config = dict(
    hidden_size=704,
    num_attention_heads=11,
    num_key_value_heads=1,
    head_dim=64,
    positions='rope',
    rope_theta=10000.0,
    rope_fraction=0.25,
    attn_scale=0.132,
    parallel_block=False,
    init_std_o=0.0029,
    init_std_up=0.0154,
    init_mimetic=0.7,
    beta2=0.98,
    lr_head=0.00575,
    max_steps=10506,
)
MLP neurons of a small language model. Each row is named by its layer, matrix (gate and up: input weights) and neuron, and shows model dimensions 144-335. Each number is 500 + 25 x the weight over its row's rms, rounded and kept within 0 to 999. Numbers have three digits each. A neuron's up and down rows have the sign that makes its largest values positive.
After each neuron's rows, "fires in" lists the words (lower case) most often at its 100 highest values on Wikipedia text that the model never trained on.

L3.gate1243:500513481519482531468493503484504504504474503519519467444483534508474483479494502505485500476528513511513530489500508488480452499432527491521522526485526525498476517492492536460524511494513499513455469486503492497453525476502447456532521488526530488511510474505504496518547510490533502487521505511495475515506455519513527472495465508548529502501489495480494503455504487504513512454496487490513498529478516497552548450530505490465482517503463553507501484485506491523483488517454483432487496468472485501516497495495486472474501439499525545537514513494525529465506501517522474507
L3.up1243:496500485494495466467521536466506476530511517500512475486503520488480462485515486522487575494492523504495485495477522540516529496493498486531488535517498507512517526496531526510463503514485494454487516480511462506429542485525531500534474542511511530502483467491466544464501529504495517534483517522510467488485473502475536491515484442482542500492522520553541511500513478479500488504474525513514542501491526501490501475502489471503514501491518504523530473534517526520500524493512505492504502471454490523518484499523530483496528529482501509499517503466508473492489506455551551477
fires in: "located", "los", "approximately", "about", "nearly", "del"

L3.gate1351:468533514529477493510516461503535485522483536490499545511520502474549514501489515535477513478471480527449482503560520514496510508518538455494471489560517516562547496506474493509494498498543497490494476509550480488500505498478485500494461485507479460516499477506556525513501502468541498514551521504523472498490500529514496508560507494540515513504474522506554488480518531543556526506505477470512500520479471487501508470475501490508536484461466524502486476508500511511499490470576471490485518519491500483476512504533469472525494495439483491471509501486503507499504525549498531499
L3.up1351:503489438468518505472481503474533467525568475493502499500501520485481468494520509497505529500505506500486495457486495525473521519468486485493499470503494501531519501501514479512458530493482484515551521483539456526492512463483481510476484504483496494475470530519518511496492526513532484554489513455503493537424467518469480478526471505500451504454471527502511496518519533514496535500503496479509530534451475439440530482487491447491488486477512480483513436543473494472489490491502460489500523528479470531561499519506491483488523532507544496455511476499506462464496512488464519528
fires in: "her", "younger", "older"

L7.gate802:564513505485503526487501500506470526545514514522527461494489487481506471512526517484511522512464502482538496531526489499533495481476504490491511509495521457507475473515518504553494497494526485484540523517526508482506503504484522551541454473487484516546501565451526511501534474525506508427541505530496495478505512492444470525508518511510476471450517526492471526472512523499520557491518495473512496448511459493479487446510525470469477462480525462494479463514514514464435519490504483505510484470523550508516496506494496518487505550513500514463518504493497510502545501538502467520
L7.up802:506493463514496476448468505507461513421511484520507552516475560493502515467503516553501507509480517479502494513506505451503507483537522493492513485463487459524488560509496491494457539488536539495509547462532559517470492533484522520505467505520519478528527526500505475479494543515528534496498506459533467497501529494503490500505461420498490526528479523479490508509558510533513550522509456500495491518511522497548480478516544492524498516522502507491483517480488517519506482518508525524507481466512510470527526490517458506447509475455503509486500494473482496530523482471534496498
fires in: "first", "best", "last"

L3.gate1106:505502522500475472510502501474541511461512493516485490529474521514533506510458497482512507499521527482475528488522508516499501491467497488493496504481471485533451497499467519522517513482459503527484491505493479491526527482498539492488490527543512505503541486473506511462485543497510488505519467511487494446485463519507519499511525512429508485479493510508506500523525519520491527484486499537455514509509489515491538498455496490484513490517499524483518479468491511527525480502484519500555474551499477469487463471524438493534524473477558498553525496453469572487468480481476468490
L3.up1106:536510520471524442495529554479512493489548511478505483507445480516482509494466485486507525511568523535503502497434492519480506475474470502520507519494467473537475492500496489511506535469530482505528473472492467492470475504542529523527536508512472516507532494489513482504506510497509516547484525490509493513542499518454493492502495468494468504479466520490475542471560457456476525505500494512476516549506442513516476502447526490484488481443524517505454482501513504518485507456526509560506434517488525532465448505480504488507501523523509511496521507521487528530490476509477497518
fires in: "left", "north", "cd", "south", "leave", "front"

L3.gate1509:527420496486498471501525442545478511513507490471494527470479510538539481507500478520453495496486505490474535542519545467508510498528489541467478512499497482556478514498524519477482438505494487492468489503457523490556471498494491459465470478486490484447492484498496481486488502485510457525522478497445494452471547459518507489509492538453507500492461521551498506468478523536497499481529522478514507472472500483492533488493506508450507508504529506485535507487486485503518512507543523440501487526495502499515497500548512538525539419484528517514520530489496508478531488560546455441
L3.up1509:501507474461508501485540498447537524519486485515532522507547473489492486500530514526486443519501502512548527491528483511495551509524507464553501474478518513529576519481527480514427539500514500492518502519537516465490482533494533508501500509543482482489479540521529467513489551498453451471498481508489516469494508498486529505517497510532538503495500529521514488442545504535491498482495463505523453519465490464522476527480483510493480462535500497487490465517523478503545478435505500538528565525539510556491488481496490500504525490500523489505490478519508495502512458532513521497
fires in: "did", "does", "seen", "view", "do"

L5.gate1711:485501455470518528502506518523547480485537499504494487458465540541461497453423523485510519479562497492512495521481513486499487498516495521468511505484496512540448513471490484545501496437495479444459484502455478488535491488509480453517506468526520521480479490445503512502486506467535481538486490522487511535489497503510517502520506497464484469494437530536512516537521469475508519508482508527495508517522549504510506485455493505426500481463485513505474479476480488493494522449527491519481474517439454499456479495528505508481502502528499499498510506486521451498492491494469532507
L5.up1711:557539460492489533503516491520521512483500476500482468545514522486471516463494510425525458497522513512499514517515555493449475461502475514482506464470480512532524488509511527519491513505480503453502450469566499520507534482506447493485518459445503497429503472501466498447480509477539477470519532487521511523514518460556485512475494498464481494522515508489487474490455539487529489518487540539503470480497463459532516510473503514520485529512479498512496500501494501450531528477460501529453469541502489513500529502518497479504485485538515496535491465500509443523506518509471511533
fires in: "for", "about", "against", "on", "supported", "to"

L3.gate1116:498516450499539519517516462518538515503488500505490464510507468490531523483488459513531505524547486473487480537500533491525524498451503483465532483494526468500475488489482474513444530505501467484460497483468510496517530519490518505441523462502499452471488506492517483498487512501476463501470465486498474522490483478475526502538485468470489477493488496504542481472512502489519460515506482510483502465511487507529497520494526499465465504523513527506483483525513536537496534513505500462516529545508487465515465450522502517476490511493494541491483458484504494514460442503513476513
L3.up1116:463517480540556440481513527470443491496523525500509454516488553483459458510511500494491465534488490523490442457489483518503491484520468522442517470538519495497441492542466507518506478490514466557508461485556534481526485489496522526546521502471505501512466519469522495485503540486529508470452524479486520534529471529497480497541499536467548535454518501509482501481506532476485510491467521530483509535525519480495516476490496493508492488505527482536469491451523462483483474515513485502464483465481496506526496551518522502482502532506548495520563532530490494460492517510483512502
fires in: "south", "east", "west", "version", "north", "move"

L3.gate909:513511525490456510494464529491492490485458497480495497527493505517525440532485478516496479466520462474491506515449525480518532488484512528490548503504481466520463475482529462510502528472487476479510514545461503465502494476533554503473493472514461500548501460522502547485517561461529433535486479517501494508478511502520488492503512478466482516509487518487471447525481517529485486488493544517563490524515470500470480513480457491472508525526499537488500490517521516544512468513502519526493471531487480508485510464490493499501526480490509539496517487548561487553514495483499497480
L3.up909:486482533533476537522481562563448515453518501461478512535526491512510477529499503454478467456505480488492532553498520502500510532523518506495498519502522499498491491495530456528470524503497472490503480484499499544484516512517557498471493491547523496556492481514480514478505509488489472498512497485513509466512526508501518503517502484499505497503470521517529468513476484510486515493526534512560495545519480517518511503500492441519495538531503531494515462513496525543532475504502555506476486510487513498533531490506504496463530518456486520483504509496538472506472544474555502506
fires in: "gold", "bronze", "mine", "silver", "gas", "brick"

L3.gate1235:454486488550495464490479508498510553468512545499476495466486520521513479507505521514492515466505471502500499504522524493535508489527497490507489465469481485475477525553482540522526522515534477540501516479486469499481535520479500515490462483501489505469513496501442503492502494482488470508516501510538490529562545513471513514527510512464524497509533520484490479547516493457518457591530504480464501486494486495542486499512488450494497485474509498528508482498535514433522480501499487494480472467513487508524494527467502483483513497502501515529533498462510517486474526511502496481
L3.up1235:493450485528516471515494516465523508496484530502528481492485477469485487554490539511475501492471495453489495573514497463469513532461499493485490502479489483471487507540503525425528496502532491470507529498500483533471495466520491475510498523511516498545509489464516505479535515444492501504460499496514484485490468459506510499478485479521467482504475490505453498515506523504484456511491493509469460484479473457515511489465488510441501498463534506526487489463492484509490520492488470516537520491471555505518509482530532502516487482509480521516476493488492495489492531489448457557
fires in: "it", "me", "boy", "that"

L3.gate822:514501508489511471534472491491475510474484513462520506501486503460542490492511481513517531525455502498477452529526522476509467492449484495536510512477495458518499551457521482473462484477507520492499480512472527497459552519500484524524475526519507513479496471500532502534504492488496507499493505482492501498527513469525511453507501447527520491458529468474506537515521486490476495451531502508545477533493486524494504440481485508513486509464472543489495458473505498481529507495499500506492500490527434527545514524503499497511518447467497499550532507508508467475489527481524503499
L3.up822:485527516475500523531490550510480452521492466444530511531532478485494480536497476519485552483505496524490481500520465482511463499453489516452532497496513525487522527503467498489468521449532522484503477496484494533492506472510469555528482511492430485479496501503461482538492484486548520506494502524477478502515487525508534481491458507555501540518535444515511471496483490493515518508498460506539522490524437515485475474528516530489516502450501519479546476502508528453485496500478487508489528530467528507507488533479462489485470514467515531551517507538490509531497501514531542549
fires in: "its", "his", "whose", "herminie", "her", "it"

L3.gate1158:479496508524472477476533506481507491476429516488494527564480515511487484519521512482510514492521493441466526507457517464485476454491501538468483476487509489493463501503460498494506515533568442532467519524517463508496534556499482529508456523491464492506462498500515497508551542535490483543487449499533486486521550493498515511500493535474472493465527523513524498472456485497504503558511508541459485478524487505498473475477492505498452526500508514503505544459462482497501520477522504521498516458456486493449505503469498498492532492527473501516521504496524493482519516514519504484
L3.up1158:526503514548491532516508514550499456497464529505510520479499499512481526500500498498492529475552484516504528537535510522484509495562492496480463481506511501495472563515475473466552487491503493519482461463508467470490448507521481502547472498504451504472550504490485480516494537531507513518510511515519515492498534478496491474475476500480511508504530485520483477465478506538511465512482482542501479506532446469536504522465468457513499508521505506529454496482489503469548530507490498480497509513491551466498466477506513496504517503546470512486532494510519468521519471505524531482
fires in: "south", "democratic", "southeast", "north", "west"

L7.gate1416:451514501470495514507492524482511527486490505497491487462462521553516511486539509520485518506541488449479557497503537511515504475491472489496497423470477510496482494511452508513518499491486501534517451514474515485486566526503465496478493527479503520525562520510481523520522492525497470469493509476542481486524566477522532495525513485519509465476435522526466527471510493479474474477479507539470519531518500489499506473463497488440499504540489517497524496497484501473452483507495516494506460533505492484485510498504500480502497536524504500516474475511503479510487499456515487518
L7.up1416:476519467476474471467503518463459471446513491464523475489498561465500517495470476496476482498509529492482497479448482495490451500511497461484465493506527487539486486482526471528531482481463496515498486480462482467495496509513491501495498489556495516469493484491489516512506500516510489507473494479480477492481558491502511514484464495489530493453494474488497517513513470495528505509463508514461475511512459480472508492472503454481501506498484579531458557476470496498463525490526482478470453471480507504494501526497484468496518518498485503515515491471469536496502449537526476507
fires in: "south", "north", "east"

L7.gate991:514493508495478513515491494507511522480496514519498530488509486461496476474490495532510537481535501539524492511543493488515536506498481554491497471535484480509461512495522448499492522466482527464495490482507500530515483500495480520455505522555498505509470505465468490477473502488525477528494435484466520494491475483481526481489485460480472495470514497513502491532521485478464516506487520483516526496563465508543470490510490497499495480507491488489519504531463495523500510548503521508484525503497485504557537491510438491504494492455517513521510508476446517558483506512498514502
L7.up991:487476509449497505471461507507490483508516503475511508455497472496512482503511495471478539486504498492524553517539481462509540485453468516474538520500474449530472504469523520482458485480481494465480481470488501537490510508482513531491510495525511536527517481479476509458510485517484494523507531494512505520507466537484488474509488517498502482497466528540555501548518472528484463516459506513510499473524505505488483488483467505515491507480489525498499473516521465535501468502468516531516507502514479502543515458518509501494515507480454512507527496479502503512444509514470490509
fires in: "silver", "gold", "bronze", "with", "green", "black"

L7.gate1592:532528510494490479485475539496549441535487499507483497460485522508551560507517489486525497482476505516516463515547513473498532504535537471499493485486532541512535534470439507505524494518501484476489468518483474512483516525510479510531502494493507512524484532491497528467503502514484536472508567496504516529480492446496511510497538508494538535515486494508498519499547563509486518556508524505466514503500465479467479487515479509488519481499521484502493507527485537538494484556489484510504453518492496507480510428496519525455502526491507524445480517514475507510468482505463518479
L7.up1592:505528554442502511487552440430514513509498530531540497536501497457525558483477513452527528517464491508488503461516494498478522502496533524507472492486511490490553483519503562491514505492511513533523526461505518526567521530504529468511481491487455505556508542518510539527475503482476500545504477510509526509503478510516506486522494496479486451538494456465523515476481488512524521493494510521540464499523551536519512527531533459502543496515480526480428539498522505513492482482472442514498518492444487516470506485478532495531498506519497489498536515500469555499523508485511476485
fires in: "took", "use", "takes", "best", "take"

L5.gate449:497495510492494514487485526460462509522509479511485521488517520483525493487503479507480478525498480539550480472551540468498544479531529510488497517522505497463480525515497510524447491492506461510478526459551525543517531495501531497487489483487491524518515528510474507474489520531543466467465525506501522469505535513516510523506454496468518502534504514475460525461521517501546518509543494511443511520452484501477463537497467513469468523507500531518584486502494515447485489478498487510500506512502492497479545482487482508537477473473502530472483484533431501472510496491510544510
L5.up449:525497529533544446435530462500456487493527529497511471504494531504522569518513487487498503528505501452470456506473523493498490512454472526506472515507501539470499486514516531506476506526455459528501459504493502518514481508494542456521536482514496520495556551461508494548500467491490508518541492548514513553522554487471490445487504487500499518480544536447512501513512551495482515486499486499525461548473499494456497487480490502499498482498495512454509490469542518463505447481483551500552495553492494515469517493497500506488519502490518497491476508508449489476493534539471515494
fires in: "took", "take", "taking", "right", "takes", "fell"

L5.gate1475:475526477484463480472487515543495517470453548510485483518467475490477495491520514520511511514474512490506475509504451492518479535514525511496459556545536503446457509489517505480473475507520468485481498517487459494510492516511537457458513439541496498530477471492484527540496543516539478489502501512499517453487513544503497466462481505518458516500472521484535490474528502520489540524472523527488489554518489523508478495485521471480466488479494515567485497533511487528533487496470508478546510478455498519472519528511491493509528454488511526522500503494482491484477516484505477511
L5.up1475:478499487492508512489479535516494494478532507499491507498515538531530498457503500524458524484587530481480520462510544531521502502524497474461478490471508481516484494547496498540533512529514481484527536538481510517493473510495457449479500473488507508483547497488471466523544473507536460521488495486525488506488475497485523463550499512511501506495470491547473519504544491498456495480524479497505477517489481489503531456485536502480466515504464506505498509508487508492482517472477504530501542522493490493493512519507518480552507522518545500533535466510494500461470502505499475518
fires in: "more", "would", "less", "2"

L5.gate1830:517524465491451460455473523507484474511490548516485512459530497472523507487500531504500499502517516524516497426482533525489507485508511514458527514527542502469463487502542527468552482499465481521478462502489537498513517515506501487512460474529531540468469490529497503504499563539541485504449488494465490467526511541500520503509500476501477452491476475471508509515525499468552503404501518525508506500518524504475495492480515520455530494533468529539494490468554460528462505523478476489481498499471505500498487515488501493499504509514499487517500493527467483498502510515471492482
L5.up1830:493512461514477484512490521534524563509502503496493516509509509500472541540544507502506502509516511555512500509492530527539512546534501514462516546492521450507462537473541521512550531492484472502512471505510501453504487491491505456514470500481485504505481476488490528516512490564474505519505457466482501546481569513469482511451502473527492478526487453493516508476538499484505483494498506516510503474501486484497519511487491441500538501495467453518441504505481513499515491553510496481499535482489528504508514475489457458555506516514466478532488514509460472448505478493511487498
fires in: "high", "highest", "less", "low", "higher", "lower"

L5.gate1407:536508500510451519489473493490484481475484524456507497492504468458527510526497506483490517541500498485503483481502478415488540472547481524491506548472492524531493514541514538445496480520540491507521478488549459551503488513492477481506478508520527475460491479503506538553496523470505512484541497466484517536558510481502514493510486514459508489511502486486491522473497470485491548477469548502509495546515544517459506498497506462478470526479486475491490494452462479497464457486498506510538460497465508506494465442490485484477528546484495525490483461489492529461467478510473523492
L5.up1407:491488502434486522464501502529477532449491518488503498536508466501483494483465488484541557523509501511511552457487474483473521511516485492466519505520553527525544511492461524512467470519491450503488476504494493535519476538498486468478501518496431482514469502495503532508498534493477491527502506520492494536505446495539517495505514508523475529524480500486551501487457467476502532493464539535561461523516490507508471490513551489469464505504494474500463495487454539487491499503462464514486504486483469499539490499503470469527483530464465549481470501550489517511466499528485489515
fires in: "as", "for"

L3.gate1016:493557497483486488507497491499531487510529538520469527509502533493526514478516463536498532518481491484515506508494503483510477488487474505531543490497460514527484540471462500481497552450496474482520519470476502454499558534462501532510480530521430486519439480485511474532531475479531507536519478499479521518493461532502538510506512422520432517497560481474553508492467498490537490506537505523491520506539488496535485518504481503519470515449531531478484520525537457454493479511484489516474510519498472508523542513542500471448516479492534480520517520506506519504431476499507497505
L3.up1016:487494493495475512529506501533502503490497513525514478504507481490534504513500525530519522487523525486507511540486446501521485497501515494522501461499516476494541508476478518484462499522504489512498509543474535486519488505522514522503495521510486489479561508536485495502541481479515490493508501577481487471494466507542498527507512558544508532466521481496516493484517502461450496502494513535537485481485462458477491521527501519522510517499507475501508460535502551495512502505459515495499452476474526493499536512537497468538515465488514492509544469499507479486518508497506515496
fires in: "their", "his", "s", "her"

L3.gate240:514510490503478490490536467502477527491481554534494502469471529542516474508501500565513497468510508502483505521525505524515479565489506498496494495499539524566502517521493516489489498473513470529493483522474506503481464488503475486491476482495482499505502494507497547503517495501535443512490504528493512462520519455550498444551500482523468523512540498483518494493509491513492428496503472507533540503465466517474499495480505487518456513533476479490512494505519513505500478484525514468492481521481522488517442511508460523555507523480478520554503487446540516516477474553482468512
L3.up240:558509509518521523514504504517534449523535485542534524500526509507479494479487532478530452484465498501498533481530424486475518497553450449508485445492522524483466462543501536521471518530475560477469487512457544476473478481487502495509519511514490513504519488521499496479507495530517514518476509503530506502465524509452487508516494522467518509476495503530478481511483519454439514517488465516486489490536528522497516487493482461513477463492498516517517514502482508525503509443479479513476489491546463486510507512509484493506519518508503520451490488510517469499505561515491477495
fires in: "did", "do", "does", "la", "doe"

L7.gate1251:473475529543511494510459540539488495507486496499501471492498472502501498482509500461531464465493522547520503510484522477481433475482515533476489525527477514477506487464463497485450507501507517511486538537469438479519515507496548516478442472473497491509545505502525480526520485473493466516527485509486532503486473466502519487543497545533483522496481532486497486523449474519473513499491502495524484450503471502475464508511499511453499525525495510490500489443479506480485536481525500491477465493521464502520444532473473525490526464518429449498479557481494524497506468489496505509
L7.up1251:504527480514507475495473494524493495468470486449528501524481501510462468496493486466469529506510490533452510476509466520511494515468549488463544474506480494481454549499508468549468536480485474443490514468526491509478474446507511496504556522550490491496489502529543489522534445533488526492500491470537494505554470515505465454514505471512476520471525472545500484448482494456542524523517436499483510489512524545501490516523486508506534498489461525510547474503486483494499501523508494498523508467499494483491506459512514520500479487488541510508574452492472495502478503501540527513
fires in: "its", "her", "his", "the"

L7.gate488:502532513509513519472494458479488491479520523540532463515493459464462488448456500535498499535494545456515519497497483504500476527486517494487471493515472533529456521525456496511540508495541509482504471535524487494519439490499527552508468497498490521512512563441481487510479509477497526496496522464513509459467504465485499480553512488515514461492471523505506496485504500470512566470491475504507489539507551465472530473484502517492551511485529504481442502507493506455515507484473503527549447451492486523493484479522475520503482469548512449464512466473479470496531512539450565480
L7.up488:498534514520504478510446475499563506435541507552511486521488489470520492469509518572475492548546458525537525486489535501455502527498529475456512473454512504491496531547494531517514540483518481471541480487486495525529477525497532479468497484494464504503492504484531494494470510478489547519489442503491505488544463492516506508522505488439497501500493502502505503510512529481463476508459506519498512533459463530439535475538531471503505488466492461526511451533496542510505519535492472495512515518503483530495486494506516490504482527493468516475557508492511527491493497518466537500
fires in: "that", "death", "last", "every", "life", "am"

L5.gate633:517557499527504503512476519511451529462445530445488515515490499481537552513480554522505483505542483515505489495517475527514487500491544498490467495490504456477509538470491469477523511516527491519490513508542460446472535522525514458490522500525455523494528523508534511499502516477488464546522528547514505533486491523529491487505480465497493485477545483500492487446554511491503523526474485534487514476550525499513504475468543501515523505510511487492483513500476484555528509501502471520481486521474478489439508443496514527446509443538502470483524470489481489500499476477533512499
L5.up633:491452490526498534498514486525469467461510503481505562501489521471498496446496497514527475450521484473533507438520485474487484511491450519505500476494478479514497518464499508506474541550500479486507486458493489531491534499509503483469477517481473484460519489510513508420532484477474494536517516510508526505447478493475491520471499510577476493495498521488475508519500521478502521510501448515517483470523477460544477479540539552504495481519482510518521512475480542499495499537501476507478484505528440541476491494510516473507506515503515454527468467528453482481487452534497510566
fires in: "to", "in"

L7.gate93:507502523494519490520509480497475519529464508518506491519475511499510474484460526474480505501476476461494457535509491524503457507479499503498471509553512493539464510508502465550501520500488482463463462451491480517519509548507506463505483504492503507455464509452499492477562512508504564484505557519446500503476482483485481503513519478458505519476468536521495494464502450449479500484480491538485522468539512462514498478509537505509515471473504530453498522500467514541519493506500520497466481482488441529474490490501484518527503512496481483524466488552492473491505498547504508490
L7.up93:489532466521525514512505485521516523486525498478491510513512505457467509520467494453460562480516455475507518502464523536485499509473507495507510462499516467556537456487517528525489461499482486516473514502499523502495526486478429510490537485502492509490513505552458513472516492465505487500535518527474496515488551498558513434524521471482490545499486513522496478479487500479482516502506508492494492524498481509491503510460520494488495488534500513505491493521516480526492485504486478531515505534554448525486514516501479492532513518508545476488528497503534423482481520523507481482
fires in: "w", "of", "from"

L7.gate717:485519547505528524487463463508550470492527525488511532533526470482463502483490533496524532540506521494531519528537528475543485486503441506457520495479506471525446492491522454536533553490515530467497517487524486489482489496524518540517533524490528465510505530521540529465500469488502537465486497475473507553505473497478481467537478525501485520499521503458503543468466478537475473465497495492466506501494488537498493512478469517498505523522496510501504468446473516535502427498478512492506533543500500507489485503506526527509502535464486495490491466497535480491518521534492525514
L7.up717:525498520495488473487487510489509499526511521481482515512491488503522504522502498475516476487547527510518532480537489472494493503511454487469517518517458532498508481452503518499486577493512459457539509527454511521494475519508503502531520516507485520509544514518535501517511476519528485493528491449498493495483513514436481523513528490545514474497473488504467493474494472492525492499493520525491482499505481566504483464511503479454547514506475523504465497498494444505491476501498543512498503547527487502551506506481475485477523505509477518494480533513503470499503495501469538561
fires in: "that", "known", "who", "such", "which", "named"

L5.gate1106:481506548512516501534493478503506483509480485485526535527538494468472513496516512531497514508474471488522507574560499491539502488492486523502498506568520469499493538525475479478457493520545504509511498537541508453483497538486490531491497515490530480502499534498528518478503510468494491489494489462530492517524543499494497486519535472499525493509515473503541544535465495551504478501495517516496505529529513515500468531509494503504494510480509471495505489521525516500456473483478483492528503503500533500490495497476486533443522571521485495557533490460507488488467543464512526509
L5.up1106:469498480509514498477510481544502480511525491521452468463531463490528513512501516511521490518523505491492495485469504491538513552485539465489526505524520477489505553479496539482496465459553488481566471507513458489519507520520475503558522486507504502514476508548497518483494525504462483496507461502539504519468512501505504559528520530504516485446513495521458493513487480472504500480489505512530528436464509497566441475496523492529496491528521475471529494477486508476508552481442495469513527446492519498530482447519527515496520510505465497449481520492505544498504504517522483498
fires in: "role", "character", "vocals", "as", "name", "or"

L5.gate884:519486525525561487512455525493490471562502482452511498503469518482481464461512510545528506544531515540516488499543513440493512536491486521480500524510523509468499524501512549479532506530530515529480508494499443527492518430473473500511482474516514486490507495455535534496510450520468495509533479484503531525561505532494490509504493516502490484481509479498477517487540521536463470479442513511508499508494475475503472491500454490475501486506492503517500485491467469456520510497468505504487519499495461528506535526491534495491491487503480466519477551548482500514508493477500513465
L5.up884:514454518510493505507451450499549503510506461498504507519509526536508454545486509520503481513441509514464517491493477515487499495500506537523502501519515479487497469467467468493472479511491490543500509504476477485503483495507524552494506483519479462498490492475524502493518535441495478479485504478470468507472528487484457552538538499484482495470484537536529490431519507544481511488515538496499466524476495494524507538516497508483453557482519486508469457494453474491459495484490521517461455460480467481501548496496503496482503525443484548540506471506507487508522480496504471452
fires in: "early", "later", "historical", "gf"

L3.gate1502:515475478512515482515485485469457518448501527496517474503507479468494539453490558493485504480495510529532496497515503521526507509518525448526482451522503497500523463489527484515504498477485510516459543502480471507552467498536458501482477498529482487461525489459457519507563497476549471511488470514466493514537512510522486521502476503506475512532523500496523528533499489489446459554482463528523494475493497538538469477494454501488508526516541457555499472472527518519536514484483524444522483509492512530487527482472513531494525517503481457539528518523498486487481502511480486522
L3.up1502:526437513528520520532515519517509491446502475483547455453523476487522513473456536492477539526510539529561497504500536534487449513523455518529542530470506530471471499483520493513455513485509506485509485488462502481473485516505513569538483489512493487507533512494516483520502481500501495510482495501505507495497494455518520527483475495556466491487539567515481508498509527486536486500494562527442465529524497519519511477445482529475512516520500509478498491473511527464469480521508519443544442480501498534529517534500486511529519498549516494498424530513510502478478511489504506496
fires in: "as", "if", "when", "that", "it", "04"

L5.gate674:494492509476468478490498517479516477515523517500504489512483503460534468434482541527473532523561538482477472473481539496488473545500501519497505484475515522562478512519526456515510514533517515511492509498469462527530543454485531452520512462527461504483526487525495483485499482536534492539491519500504503537488490481483494521504480445497512515485513534530508541537523482476517525515518482492491489490526507495534503466539499454476547466512494547486495506504473500512451489475492494526479534518518460564533461510497475474503487516494507484553540521511473544479458508538473458490
L5.up674:516526487496498505525518488483533550464508527480518567517490494518499503457525491486470497508521537554498501494460475493479524514484473485485494495491508528493552546495521486490518499510471502468484481527505490522486512479478495495506516463500484511513489526519486571535482483505463504507540508488529522507491522501495515457540518498503499475518466498541488512528496517433505508432500458484470523475446537519537461532499471505485510482487488476487487523468513494468520496531475509501459491490479477502482471501502520506481500498496509493504474527531510463540490533494513465496
fires in: "of", "m", "frisian", "with", "cosmas"

L3.gate467:495551460541537535485528518506449485451502524495525509481452533530535543500499530523450490486487579507530533514488532481529495479475533520510455528517483529497507502502504516477544529521491471456482506518483469513472489483521465480497480492504506499493491485508556527505511490492523503496458518480543509502539518470541511503513477513534532479464517502534484513491489468519490488529498482518490518519482524519499501475476521500451483483544506486505513458473447496549473478498490510515467521517467485556496511515514451513487495456528518521518501513518505530472518505482495517502
L3.up467:504496466524525528502548447467487444471522512457513472455496502481518521455531505503500482492520508492470509543472482447481488517502536474501501504508490551470517498465526511483521505489562476495504459463482503512485507488495465486525520515513451501493498514437511518487516524519492474507527426492506513484549530521485525499498502487528512515500512514512491535521512527526490512488494511540475494484509485507497467474551501509478470492491500532473508508505462523508483497527530505410522438494486523525495506512524494486484492517461476491525482498477461518540512478527498530491
fires in: "in", "about", "since"

L7.gate1422:497454519495502513513473574548526521520506468507490483481496482505501499461494508514500499436520488529533488516517483542464492514471521559473525503536497503509501463493494497498477505494463519498497472481527548495499466514474525515474499506524532536555528550469522513483467514504518483469521474494485533490517475496527495486459534476501475503509504510501485478536506497459521478484525516521484495480523493491523528511549489499468494465471461542490515503539460491493563509495519499503535514541523507483486482527500499462478499479475488495476485541496496458531462486555488505476
L7.up1422:479518536500519470446465503506452528518528488479474502495471491503525479533504469520505509457466514447478488459509498536514532492496531512515504527531479510464515489473486493481488506496495537533492522529509540490464552516487520534516460491556513514515471499504496509487523507486529450529486461492488518498510455522503485483512505459505484536478492533545507473548459470534455483478492511529497528507512488490531511534478477486501496537508497497503486491544478505496509497490498500478492464455502485515471505490488503482507502482502530463529523509472519512473490515495523484491
fires in: "gold", "silver", "isbn", "platinum", "bronze", "after"

L3.gate1551:520501510523496526479498478508490505488493569454487499496454518478486501494484483496497522517525489519481499507526505500483496498479499525526528495516470453437513497472485497481437491531539434510504510466491508485526518521489493531478477511486502480515470471500495492502482467451511523503505448520508478450474484545510492495539507523543478505534507451511535468455513515562509520491481495497535494477502500462512472488524512461469478507542500480479507469497470484520501509501498496501480493498473490470511482510494499487503536481501504485510524497481459524472502457486477519496
L3.up1551:506518498488476492469488482515515529488515512474489495496444538529509496471494466551537510481534506520483516521520533514511475509468480562514523471482502451516518501491497498476442473536533468529555487492465493445491530537519469536458479521518509498535475488536536512496522509502507492454483490517514497464478496528473514462539503544546448500535548514497519469506507512518521490484497498537507462513475481497479479504524488478502505506546506514491503489551511491507503522536489512513441475492489485500523485517503498486470515489504520470522532475470445537475477490444445477488
fires in: "her", "him", "his"